config.toml
n_layer = 12
d_model = 256
n_head = 2
n_kv_head = 2
head_dim = 128
d_mlp = 1024
vocab_size = 512
activation = "gelu"
norm = "layernorm"
norm_place = "pre"
norm_eps = 1e-05
positions = "rope"
rope_base = 1000000.0
rope_fraction = 0.25
qk_norm = false
attn_scale = 0.0884
bias = "none"
tie_embeddings = false
parallel_block = true
extras = ["capped logits"]
init = "uniform"
init_std_qkv = 0.0501
init_std_o = 0.0102
init_std_up = 0.0501
init_std_down = 0.00511
optimizer = "muon_variant"
lr = 0.00143
beta1 = 0.95
weight_decay = 0.14
lr_head = 0.00385
grad_clip = 2.0
warmup_steps = 200
schedule = "wsd"
decay_fraction = 1.0
decay_shape = "pow"
final_lr_fraction = 0.1
batch_tokens = [8192, 16384, 24576]
seq_len = 512
doc_mask = false
train_tokens = 154600000
steps = 10711
dataset = "wikipedia_en"
MLP neurons of a small language model. Each row is named by its layer, matrix (up: input weights) and neuron, and shows model dimensions 128-255. Each number is 500 + 40 x the weight over its row's rms, rounded and kept within 0 to 999. Numbers have three digits each.
A block is one neuron, or neurons of one layer that tend to fire together. After each block is what it responds to, as a language model described it from the Wikipedia text at the highest values.

L3.up404:469522529490510550443521463536505484515472525461470475485477555462538405423481488519459474531478524476551558464497542536571464524515497428553561462444575518530551475525501518476576436484541577568497489501555430432579478457482506549575487536523488488456560503469521540472508524467524440480539487499451516441512452513462480612462523456504544497560524452557553584511459457464436490511497
Responds to: Possessive 's marker. The "s" right after an apostrophe in possessives (London's, Comcast's, a court's), and sometimes "of", "his", "her", "its" or the "is" of This.

L2.up608:481471556505568398442584471543487556504563504475483461486474487515513572473513486456533547498561559559560432539459518557549481543524510501514449514585467498518477463490450492438458488519497558507478459552430464505469456549528479529549474490589492446421517520542573487584489499504468486450507554509564512506478496458505505584434476524471511531493559579493509444461457556476539533485543
L2.up656:499437527440482472499584531511444469508519523539503466516503456400505491462522486510419485470497563531420565508550573458499453488457482541497566574516508445557559460513509501421440501521469460531524589520485495543506522499520564477528523460547521506512493596485546502546495523544497529517422497510510452521455469483438532581468564480438524512487468547525481547567499509503521599459483
L2.up678:474532489532556511529528527531555502464525526469479484531533429528541508462479484531483440535522532509563444472442520485494525447520545466546545474538476495512502488525460495370474527425550477471480528460511426443508462506507551560556523453454507501479500516458523465507479485485510536477519540489541489473457554442442557493511471506463459546499486518507510497521475553535579539504508
L2.up680:462580517469509500412498495518478495435487423531514574416532491553513446491508515529496445480515508518509531512498432477501473475504467492537548478468550452501484531508461588488541438486501507560465434491465465419511478536467468481518490492428530510480555546498541559569477506481457483511489477490481491477517462395465479568552441479457568419524494523471510486494465489535463516456470
Responds to: Split word-starts after h. Second piece of a word wrongly split after an initial h or hav, mostly "had"/"has"/"have"/"him" as in h|ad after "which", h|as, hav|e.

L4.up1:506541493482522521590485517461483511497423516459528539527409483510488536538442501481443504415514551491493507543468464547541517440439446428469524499508514536568485429516512466450501510511532497508482518525560503412487535408547539523541506537498489512421499454395484503415472511474451479448518515544517484517440493539449470540443497528539543511492458557492488535500519541486409502476519
L4.up73:508559516439515507486588466508474540488508530489486522476480550478511480426511546491528463516461533528491465460517515534491534497431534566507458465519472567496397424464496463499471491526578515503539516529483522425423470539590452537464526496506508479469455485474497533489514572526448547508552514520409505490535502535531521430509505539523459511526479434531458532543526490503506440524567
L4.up196:438541573443484509483487478525513498541520460498553540521439499464502404552524468573532548480480529480529528437483509577545447569566503453516525414445560357504477425590523502510593456488524533527534528503420473514429502544460464501486498534398483516486461450466484537540556505392460471465509447475488478476478513467539506509469504460552575544523490488472541516468444462500466500510514
L4.up305:403503539529537451461459503500548492495564504534475506417533464439491497537565454508511485480482486496538474487536527545454391481522528433513518430463502448473471537533460496449512502509519496531488497605517491431561499466568500500449484477461451493415465499424527530530539516526517485474516495515542478524542504495494530526510462458442483466474492517468532475427502427505450522490581
L4.up328:486462489520518502516523453465550480552592475509493510466535481456516500478628547445490444418433514507533531475488500504532453527526548592531536476452492461527408461527484524528544480484525495553470407529441451469482530461466524525544548550488537467517500457498546499628509471480507507562486546584570505477440570421433518397452536567524488529536466449479529496477461436561421471493548
L4.up392:497506570503433500512462528457485448457457481489535522572506457398428510515566467537467525514535482475529496497532442454460495540448446564520438536445463549466502516533481528537495543498444561621492471482439522517570546540524505496552468544455474474477514519473601449551509499475543474455511546528573466542452512458509543498421616454541528523533509463559490493419500479505458485455545
L4.up475:513430456473570591464498642483477564449509454483484512538486530516545484491477523512590513533520454517467481483455502502514462530464462484573443537480546495511505541503459422466508442506473488466486509509487479508513528464446546455557517553559486504515501540490555516601582511457548469473502458441537478458499460491419556533579502561530553519583461472472456535470464530460461519546495
L4.up523:490528516490501533530512468586443515500514496496492554476536397529482538482516523483477491541553505478439590467436489487477466479441526554541519517435493554432493467515451520447442490522483532451497469545526484492510457507521590444592508501457459514458534453472515459614441548494479479477480468433490518576556506541534472554458540474515517523555496433500530459475432469545507508502535
L4.up556:508512534547585468512495445538495573521525527501433504437477543584478535485526540520484525467469476503580574507497504462526447430539490480518574486510516507539495449468507452502478456501486509469447491552479516507512551503443553478618479451524492482450477483531554516505453493426491431502432540470488583477500471501439517502471525516361546555479459456484439425501508518520494541538497
L4.up592:468470568464588526538516442541509488441498500538441554503510416482476417443568475527508521585481535474478477541549508553520440488531457568505497506602517493552549383524445524527476467495548472504472491563502433534463461509466522476467504503518503503401508432524471508499562538445498440512587476495417477466539526448501535551485545494530506523545538480453384468428494488491483455472527
L4.up722:520514443528430509566478497482507522478481401455485538536531537435474484480514466523554516469534531438538491573442484524518452513500520487444486486390489512426493459574528517533504520546518442565493470478557458570499495452504511534575568515518495523519472569475583430578549547471555481496533491481561504504533428510596505530461470580463458542555493401497521487525506509490519531502494
L4.up737:434556525454514476529501436455447529500536440355510519500458516534527411442494472543418534469481467537564511507500528533556461537518472477520531524458553490474525446511537472564438469480549461547501478534497428493462484508491529443543487519485528488519535504440545467551477511461532452515508501500447453504538507515522464521506468543546482494541484487472499510488434494489467517567540
L4.up770:510486576532522480535499475484519424562572459495517503452501500488545557522537515517488484470563531485515565506489536481455429467497489576474419481480484492571478513453558477535498526500500512481534504447469487487500511555452490556506457503432461544427524511434547549482519506536492488507590510516548610492554546469506531493517439522455503497568489486417504566459510425488519579467455
L4.up779:512487561444565488494492438525476480519492439517454472510514434477495496476511500443433534485455586526468482435504460461520473420529526474558546519528448513460430390613476537489496566455500556524487506498475469492453503457514472477522494496504438488491520532508530502522483489428520462502543468513504552494490472546419471459539385514592497545439502411500501492449454470501503428497501
L4.up963:539545550533506500543506451485476462530500480479456462453510450540501500491528496511456469488498503481457521505534520453510459519456517511479571451483540472550436498488444508527460500465505557547491438482484489523476513519520377494555511514480525528450461497601562500497524608519542477480523501438554503438515479479482512432500530511518533569441469479459534527393558495457473489584479
L4.up1006:455514604496536608490488467489541466443459441459449476526531503531527418469438425532531504508513505538518531423498508495487520503470507415484516516511565487536501552540447516498408486504522513505431451471485519571483537500475571409615527537531457458509469458445586480486570546550491541534567496412485485528482467489525531514478511487534474513542491511443501520445576462481441505543513
Responds to: Possessive/determiner word endings. Final pieces of possessive and function words before a noun, mostly the s after an apostrophe (Kitsap's, town's), also its, their, two, the, his.

L4.up39:463548467467497457508531518477381518489495542454537453417446554450443538526500418425488490469389501523575543488458475483570498484467539502484530559469553473546572501550490458502493514522449488511461519541478554475521530528476536533496503493548517518539517492535493533469466491383518534530520537453516513481503509449438521437511501545603506558514464377491529462487510531496472524512551
L4.up113:468492481533521432532495472508463475434503538560443529565472503498485494521517485461518466497482437455551511492531500535452530520471454525491596501510442560546538542474485493449538487460500527508502516486579499521477498514486584465456561486506481464531556452438460561540508451549450460438471518534517484483526490589476458450537459440547554558547492522534485523516541517479500464554563
L4.up199:531477468530453519464423588491562527503491549440458547506519522499447527575494468412539533496482478569450543506541438641458517509507428525545511549530524523520523479465561487506507545485443558505453471526495503531491469497476502488489504476507499501532533553450571560528525440475414487482543532546491510523551463513499446530511486470455554519547512513523516517528454519514549543492492
L4.up322:533427490482544550586486529478499475461597587486499573539533473485532557573503419477440436489486507500456469475558554483445472508481510517449528478514539439538558466509461533534490536507529537480505504543525452400539505428493477427528514515460500487477510501552493534519476526470516465497451517501515473557389512464533502475487470530480478514493488483427458502494548523486421513443507
L4.up342:489497522477533500435519523525529515496497634521550490529486483525474458454483483481568460471520498531497543520514431552524460524488467452547390491537487499521538531521542460467494505482457532466462491508574472455479516516552467525505545509458500504452537504491520528492462429398477455434515434497477476535567521555491555496465509535481506570416513400602478541414495451486441508494507
L4.up380:515497440514496485570517450489540503450480515469424474530525438512526495494536435484501462440454544509534470447542467505476483537453480519488534511528526520501495451470531497607554566529473495559451544429512473449525489531516509522462560562569465460508561463487501532505452537500464510506530502522537473521441458530439550561518488547435501521518516495493536440537493473496514507550532
L4.up435:533495507499407468578507478508545512455473509496493523485513539573450535446596568523460466468447493459553580506536508473452483481496531503479487532521483531524489522458441474574528545541508520398550485495505533531486429482527559477462497499437535464440480478541521505571489544465514486564494498487471476510413538496455518466593548531519554482509502503513473496523537464519475515553429
L4.up446:478536468512554525456552531463457422523506461572491609508526456533601568597473468502512439469535480487539474494528468500487505449497512479479430484481525483507486551445490474463416458507522550503456475499497518510491541489549474493520566483519499474536468508493437492580508416508520475477531452489497481516509481480466533469503436517476494605449459496538470488510479506446455471488466
L4.up455:555511476471464453502411466505457474488510556547499509549496538500491500528618498589545485463505481516527485418449489524473532468460418478426497551481516517500521471441467507454484570519549442453550500554533546538539567512497488495492436518573470440554451519465501504445520543503530464504543502487510492497529554565529451531513418574559469551453523477527586497523529428505453433518479
L4.up479:483473400525463536441535464513472528531489532549527469424538484440549519478529487533416460448470518449491514466491511569502517563437516597525466549533502455509517537535481514435511527501456502507547540425556490482495499505486598469520534462484514479482448533523519549492490498463452523537495485497445479556490513502495543496589525561476435485483533553499480464475518612517454458465478
L4.up639:442490478486470505410500475555444528530483549477487495476512553499450508526445484489501491542503549517562506462466495546522507489482476487518440559493484564555428445532502523479454455385493480494501487479469416501531475466587531450547494555449543405559477555504453533560503483523463461523541493479502470445493601491480463449454547499543534509522452544490566471545492525522456470464505
L4.up666:511561467491487514429428453499498494484531531548493504520607488500563493527493486466511476439535523570537495524499505619531521573477579462477537507520446517552437445525484592556472446389516433463448487495496452500503455478494514501439553447553534556497581534445526437481496542556444542508521467519486530522487490500469489470510498498422598488506494486561493470571453526481483511471479
L4.up699:539510452514501454416478518543485509494554539513506479557508539449498531498486526490493518458560520479508492553554446554553473548471619453436512494505480465466479493630466524521463476565471523468389483458521456436440529461479519519499534487480503503546457466486452529500437526525449535468498509444516479454510499494519505537537448552486506555505520519524478486553474534488465560572532
L4.up844:501508512421530531478458491497512547518533503497558498514496513482471492434495505433549526429425532506531477524526491533501491525542522464439544462524513488550447493517466481564450486407496573557454566536492470465452454530545512441482549514504562458552531472457603514520549513518521543514498497547481518567451499513539435486484415507548573590512433505510510427507465531470492502510525
L4.up870:550513489577502465469490545475481500394506521575475433549512516477472414482499486506510581474466479510492403537485483555500504496524426520492566493531535498513444553470475610524547501518480497443492501509499493492542483445577555495492469475479424546521504545479544495529502463486508509457531545475581446508487531500481518533456461429506487483557464560518560564565498423493471531548494
L4.up1020:453515498564505526520460513481458519491518521484507535551506534539520463529500473509527536401576508473478509477479439587506557553445504509428509491501481521521496595482475521495502536537512573425454478446565383440456536453469523472411520552488517524617448471474478548405450535520568513456489494496520484456507487504504468530507446519505497546426516379460502486586504504507473472524470
Responds to: Mid-word fragments after vowel. Short word-piece fragments inside a word split into several tokens, right after a vowel piece, e.g. fi-el-d, ne-ur-al, Soci-et-y.

L3.up69:411515480441530524494481456508496574491518525523504481456465467484518600504495516472504404535459522473512480492533458455494491438541494440503500527511510523540465450568446578511446519495449443518537513482507485529442526575491505501468466538519513445519497503554481497465477482449415463524517476515464556568495458555537490514548507504510549508522506511596485533521501391481501567503434
Responds to: Mid-word subword fragments. Short word-piece tokens in the middle of a split word, continuing a partial stem, as in Bei-j-ing, Linfi-el-d, estab-l-ished, piec-e.

L3.up203:561557480491485593503534453539472462568426444433504473411458492438493488530501554548525509556491534448576487503520483527505487503544511486481475488477406477559445561542427462452470536534518538467409522528540407482511468584496516434494468483547436507450546499486536556528513543489548532510526514526502490478533503510506528538496545515499396425499486482518469528522516540510468533519496
Responds to: Final word-piece completions. Final pieces of common words split mid-word, mostly adverbs and verbs: main-ly, most-ly, l-ess, h-ad, h-as, h-av(e), al-so.

L4.up63:496499507481490472497482522535521513486476459458542506497470541475494507533491461509421491467502495588474569432516473431469526547494505454502537473506505508495497496526488456489503563469541477492492460593540544509523437476443510465512545493456436505531477484460527427425485478510480502574584457449545463425459527557520500542489503473514493477459496537572456441504524622491556574533480
L4.up106:462458513422497448563482535497568489417522564507490581470484525498426440461478512463525502471479454529535487412498579425481465481541577571431545473474501506488432471490486484505492486601517559486536504467494468556499406479506543529506500452469481532498425551505560398525485504593462456472436511525537550513540535486547543558510501464519545493446466508493531524425503525506474483417470
L4.up184:456517447487534467478558554500513449440415495417519420536469555477560518535532427612492477464540504546509524416511480485495517497502527507454480517504521453595506472479524534475484509516513561480518413552436410475510497551492587495546508564458488483543526478527482511498507493483474562413503561494504459526401496433456519496507518560579459542468523548521480541481456548551515509509472
L4.up236:445467499560528537488509525450554541552484490517501417454506508514521541485506577561506509473493512474502449509482515458496519464474528459431591484478485472529449500594509542524486474460488513504591551564461440513506501506491516460560461485488514477457499432491568531549466515537550513458500575573541524541469526459521443532580441511534522443543451582430512410552511524473474533505500
L4.up339:473525515502505484427489495509576561559492478461488563448531514570532507458489520474455552530570484565505460487490574495495494556521541477507534548549486414532550469472460499505436504529483433549476514487518513465494474513577522489523505564480564535456449545464579412559517502540498464580427427553487516513550481438499481558435491453549515504537465465471509474481590548509549474489523
L4.up356:409471489535539439488539520430468472494456520412517494400567469518477566528456565482538507573520520485524515506510520472498502553498550493555508443540546583518445476553469529429442494508502510519576529504548487530469507479422537449474507512463495498389468497486522502548470479538476481503471512435512545487519474462518537525511519492521475523451473518501525456522542496497495531471484
L4.up386:500517527520523509533536524518431532518474530516502470458539416496554552498529506469518452579524493548520369499473522447460470488467541526481510503498523525452489441526514372518522526517525474431511570527504544430525485512485448455505506517497456543461453559472476480542479447473507452449514497505563535500565498457556528416515500537481487474513455456478514532407533545458522467443415
L4.up425:510526548534517478548494503501496486499508503485527563384588530497470527577504488406524463492453542538473430535415589500462485520513563524479574501490549476511406467533525507478527448595454502455480579523481477502460528529450532519521457530493529541412460463538491483455500514559566511424551444555562593495558481473502520566536528483495497480522421544461475505463440513456548503469579
L4.up540:468501445523534531409485544486523555474469470479466505480534566468490549550489503490539521456442453508428496509509478508482527520485520557443534488488486465483454509545458523512438534548528535454542560479537428497445524548540527500485416531512486475463497507502487473455539504540508575564595522527561498560492494438456466491460485454485530490459508443524480377565516561502496562531549
L4.up560:587501519531512526533526447555536553454517521426457554556538542485465522522449552502480492510541476489504576523417498483492504480534520484445496500516480524465473463543510465521493496492513520441479488506585523465533475481476519558510479538420482418507466505493500449468422453553581505528509459520474557395534531489511553533477441528540515519504469546550471499489536511569532508442495
L4.up587:513554540388431532492511484549479551531459469451498541384531523493467438484495537430484519550426461448531407504499527514467511523528501451480522525472506481593543455494449394500512521550413511510554521539502514481553574527529429535472491426464498528486449495524508510487501486431488575465499540499512554514597505528485543515475485486544513496542426443500449551452504506524479527446446
L4.up609:471553534486514529522593535458472450466441472471546495463481514410513569562494493521482541477441455530563580499510557461420540486477570517532510445384507588554527490492505480534451520508425453488485493520454537534528456507513503427494549513536504420464512457511514494570502443483583490481512551493548494484487487565501480485474558518507571492535454553469537472459487523513485511447519
L4.up618:509452551417529482432613508493446543496452378479516507413442508489437561549459472545495494473502602496480489475513420544473445523535510489416561502491471535554507416498519456473527491557502531432503502529504453447479529500501503510462455544456503423522552428575516533483503540518482507513520539526502537553551493456498479534527517481520491496476523525525530525496504553485492502515503
L4.up729:502527499495431478487435571531486584509529519461504548495468499464465516526514454468494517504552479522400532514512507489481564507497542533418474480440554482558441491490442527459583527536461538488521498566510389513521535525481570493555459516523501462477481574507540529437534459531496491503582531525558493523461433451523461502522467476475527519515465527488473575556494546467534487576487
L4.up757:491522565506552464505470450563484463482518486491522524463475499462437489589486525543520516518550458560515545437475446554502488532468519448511505519496489476487478454513538552472432519548546513526543552546553478497543521458494519500575442506402543489422599426455450504538489497590581453453498583561540561545467510454511523521492516510500531488534491551418416426505476533451459506477543
L4.up924:508500523450557578531445577492465519495549492528539471488426514531484479533542495568543533487446528401535495467539492523549516507522488522431536453510487438537559542487503502482501475532501514561411579497425474486499512569445519512468558397483515525466467424558514494566544488472490561502508493470548470398508497488502486502492514512523552533495537455499452455479449512532475495527489
Responds to: Split forms of "have". Second piece of a word split after its first letter, mostly "have" forms (h+ad, h+as, h+av), also m+ak(ing), Os+b(ourne), bro+t(her).

L2.up277:504568565580541478518533511457486528471539436546404484499567548448581534500536533519517471471507466561554460579475505486515512493448468458531546421471407501529503492468517548431550537567499512495420543543406503482515469526507493520498473447485537505494508507511516524534454492425442460454488458498556548453562483518447504543535499459414560467531427537494530482426455480449510549502516
L2.up552:489502470456575487464513577455507464482511547494458507530631579524559527499547504511482479454504501471516472530432468457454513563443540456488507487508489533458449535522569562423508498570519506457548511521434539537506464539455469443476525529489486515481513510459507464538447470472483456421576462557558532479532459467430540497476528467480525460510515531450521505484479523500490575505435
L2.up565:510474466469570490553478579496526501487457494549460516505600456451462496525579546487536409511456440500538446517455526532505525463504483496489483452447539563508494505530438478455514486529493527464582539395522509548474493558459473523420528535511479485443494580459489510516412496438592487579534544520487472489463477501431518514603589404553510494492411519491513506467468464495467500529525
L2.up944:508509486509610503529452464408556512480545525472500499504501505511506521530480518465579476461522525541526469513494450490575437448585489496397514469433397544447469519512519484468534485462453519501416474461492540445439531493442482421470542530486475487506530480495510526522473470492502464453499566556467551493458476506514473460577539555484420486476515445430582526459547506447589507595484
Responds to: Split word middle piece. Second or middle subword piece of a word split after a leading w or capital letter, especially "ent" in "went" (w-ent, W-or-ld, H-or-izon).

L2.up577:487483623508520426560476489498481501498517502533488517466482425499605454419466525514444462506431474466506470453486544596517552471496498479532542441501519514608523528519527550501495557468561478529486519566508535502533466506441571521508476455483468500496477526530523537517572521391501527463505493441409496430541518512532470528539536511457404526538522525484492503457578509499491445555504
L2.up874:424509515403485525615508569529523534452526538455488463491482572495493524437408546503508447482469533491537492490489519544504482475560429503534507513480535496496479517555491498469456542463557512530509450456427472508582490452578519504572433486582525404463561498493514438539532538485497452489584524496508488436490509507448519559484494516468554560480532498442510446497474483529432472445535
L2.up924:491552484460485462529476464524502573484506430476478466527512504538555438473435494488510441458505533542489509512452521538567485548487479503529480480497535488511483506518513530486419469443478516501492462465547446481528542455544583468537548486481533477426522579435563508462523522417509448505431479523505531424531472551483529476466492473499513473532466564486594480488437454536419528556531
L2.up988:439581463462446452487474529489588515515512515569589507478499537559498451478471501534490506499540527567503462495545530506578423563424490481439442540467486523429466543486492556411481469521510491497490487489514465478478547498484465521526581541524503480511497574469513589583531429472514478450443479488513542457459472476589461520449527527476474457456569477449545545589473447534488535534521
Responds to: Possessive markers. Possessive endings and pronouns: 's after an apostrophe, "its", and "his"/"her" split as H+is at sentence starts; also it's, doesn't, him.

L3.up304:548513518521473554514551476554578519505498507467478484482505491576449520431487503519480468467495490509414496483471503435498452573485508523464487509458519449533515523592475474522525535465413497484461564502465452462457562520474440433509483514537461524521439526551488482451537557540519544504586485475517517422525491464479470522475496485457514485581491546455630524565539481454519479480401
Responds to: Year final digits. Fires on the last digit of a four-digit year such as 2009, 2014, 2023, often after "in" or a month; weakly on word-ending pieces like "years", "History".

L2.up127:548475487521507531564490469545454512522473480389495449567497481412496464465535526596474495515457479521536510529564564578492418457491505510452528519515473531461450571520512556485541486538473494558434479510528572518518507515522445484504494552482512508547458525487490488422563466471486496453444550494570462520503518462533498540454503493506509501495478480459489538483458458507484508484557
L2.up287:477539514389463455492544492479425524435486478500541527522466533480437486518433537558509523450441493490515446536522467553491521558493538481509458546522464508527524552479514526442509474472506492532501554557491494463494495478512488502505480513520547487496592502569462509466448512463498475530462496534507453557486448478505544477475535499582516498528458447532531461556476406548484487569504
L2.up299:492473487493541457436460469564517467445477454508461454496488398494521489513510519502511544559523475450479509488586501543501581503544561541498523495508521548529542497572520531528510515491550455482521514548522509421558497440521442526538426515543511471448545518457498478489455469487532435532490515520489511515509533495516501525528452477485522435573440548470484495552539451489551516516573
L2.up891:529504441524554374435572514505480478482539524521543480547471482538480462468457522502465412526443498488452454528455516532463495502507516476540548476472467492496594499441486493518568471458492500534488463644570483475435511456564542525488537542525522480517537518503464609443452490478547488481462423469491465488513513462540474498474525472483592474553420397511538501504467462492479514491547
Responds to: Mid-word "e" fragments. Single-letter word-piece fragments, mostly "e", completing a split word, strongest on the e of "Career" in section headings, also siz-e, peac-e, Abov-e.

L4.up189:565455496506472542506531522498578481438483458426447477460534496483500594562519517494491506549524517502427533506420473489570515416451532558524508455492499411452432536503549465482502509508531512492505541558486501493582498490451434497458448517531536537513456427568484458465473539527528486538549506536523489492489462482558492554537521470530494503544489539504580444469535478504516515513466
L4.up254:497478538551498469498507538443513579486564456441448470525450530501495427418523511450554484581470492473454510480534494384533455513485526463465549537477512512527471470487493487491493501472573480501511508503496591497524538521492472523557473491482468492547380555455497501587572536515432516491498434513555534448519505515511494548558537520516491485473503491482505506514492440410528533528452
L4.up311:463554508509478540583469506508514512523519423493530495460504541462463485518497578470498416529520568475402536446482516511506489491520501477479531469487454555485504501519467564452487573490429471484492511537510564505468496490472458473463510482496535549517487537571443562473463442536441497489462511514531488497558553439488456393496463526463519483492536504402490411547511477475497543545450
L4.up440:453402504497582447517489540490544517540439414471457505470495484489505556520506541414499554581507515612476523496466569523513484533493502558449495522486534473512476496436498466498510456512516477481511550487480502513534549525531515478486496504559445499502542516501512504604488527570499502538536536585496512518434467551395436484521518443508514506539562518477421535432448584518451504471493
L4.up473:482501482521519514532535449566479463515540570548527531523548508448546599508554583534559478478584473523492502453528547507586502492444460520488559501453547502598507499530494442512526492511437448466510517504552435482413562458496446451422513492481535507555419465545508490452561501500525454514527501532470466447480565508461465435461504460502437520509476446484519500526504462435445524462506
L4.up534:444560539455523429498592461526480518478518465495529409498547533434498555545502544532521475504513494476518545577473538492504492552470535528463464416494543446523430563478488523500513522509569564478441557567495504444584510496560519523509484514524507538458503424572405496563451472476519425555528457533520499407557523512438547474511471427467566520537492570466461435536542543515493501508449
L4.up591:490492482459601505531524505480491539500545526494470565510494438431529489520499562485562450500462477502509493478475537485499519485526560558467545439404507502437461537550566497439473490570504553408510525461502505521451521481583492438377512586558435552510522566522488411483493506539476553473550524486463468512528531460574478494587472460491468503479530436541555427457470438443519488476454
L4.up663:540478522550537458524519488461507600549530464500433566538561526496513508544579553521474483472457501515464482489493466452479427540443573488445517438443457546554442470447572406505522519569423503482520522538488519444504537513489481549465504481524506489491486533561539418500451531561524461497488421504461427500517532503506506457496550502484529534493455473498523529557468530490475528558514
L4.up740:458496573529491458485442508497493608455483469494493507516529516564537517543593530545464459506479511427487480571449417518448445509467546539464569530476531498546496502460519475466522563501470515534569509521449483447584502481545431416499486495498521543509446473505561515583501561540558469523469538487474471510542439478518619453499523533456541482490488538498546477547467499507512472462562
L4.up778:522436543482466410508487553540480550463474557483512544516561480421451482508479509517428513503552555520577472538491508484496463524497479569544504493515469520494505508526491422547446517515477537507518509544511471490534528483467481544447489480555483514467529534506511471550461528484547557433525492498506535484537481496466481493501543517494507475534477445462505427555510523537519497566510
L4.up849:503511517463507488557482545451565501528516532468485593474511538404540511481546521400528508513518548478452434556497520503469495497493461507564525461458440541560428481525481490545517566502471443442489492500564477457545522515478434425511505537500460511403556514480464464523519484522485499454522510500468500571575537446483509500426526487532503466472474508507542451515445540485549527571435
L4.up878:537454549551505522595478402489511501477538504446582480502528451442499473470478462537489468503468541561505494601499479506528456502509544485459519565524492481511510535549507496548455476485533535506519601568488492549576487547513462450480480529482540519536476499580406422530561515469589503471552507544486550556450531559551545510525495552447441549556553528531468518526516475532520503470471
L4.up895:538493446460468540506456492481515498480530478488457468443446519468493487511552458535472468415515485570458418536512508502458425584488480480502499436501487502432453537526497442544452560478570530503489474524509532465543510476553450577535486510566488483437489579488562478582528588604485496475536443544533437449478550547489467428499569487462398500457490552453516516497506534540501525531531
L4.up906:534435476520465505586470545543469575509512486476394510449503461505505472498517549448524487437541488546468433527569569534429487491503546576448521506564538482512427489487481526535498514512499479481450541498443522501460541495468514492494469492460539512515484498562551519516485550551542455453511430528424472530499456521483537523528556459516482484457512503471520467533504494545526448535528
L4.up931:620545533489416438524517531505520544450524457477457534516513516445503496484443439442437482464465549470426550474480411470476515524469541515503538503479541514457518450541517487460485535489480547548438529495464566502499548490456494421475567513543497486533550497477426516512554512559498559455508486534491529574472536487487519457476574534454591509515577510473551447477411538526532414513555
L4.up932:462481454466531515515468525443600500528541505463506519474470548494483503487464519551492468448499473504480471469403433495517420519487457557480458435561475502518490475492472525424507495506492466422463551484457424431541525450504516501473481529422496561532519541575434535529450565485536527495519560470504547514501546499416513534481487555435446473488543521504478513543426577506483449488493
Responds to: Mid-word fragment continuations. Inner pieces of oddly split words, mostly ou in w-ou-ld (also Past-u-re, inst-r-ument), plus the last digit of years split as 201-3.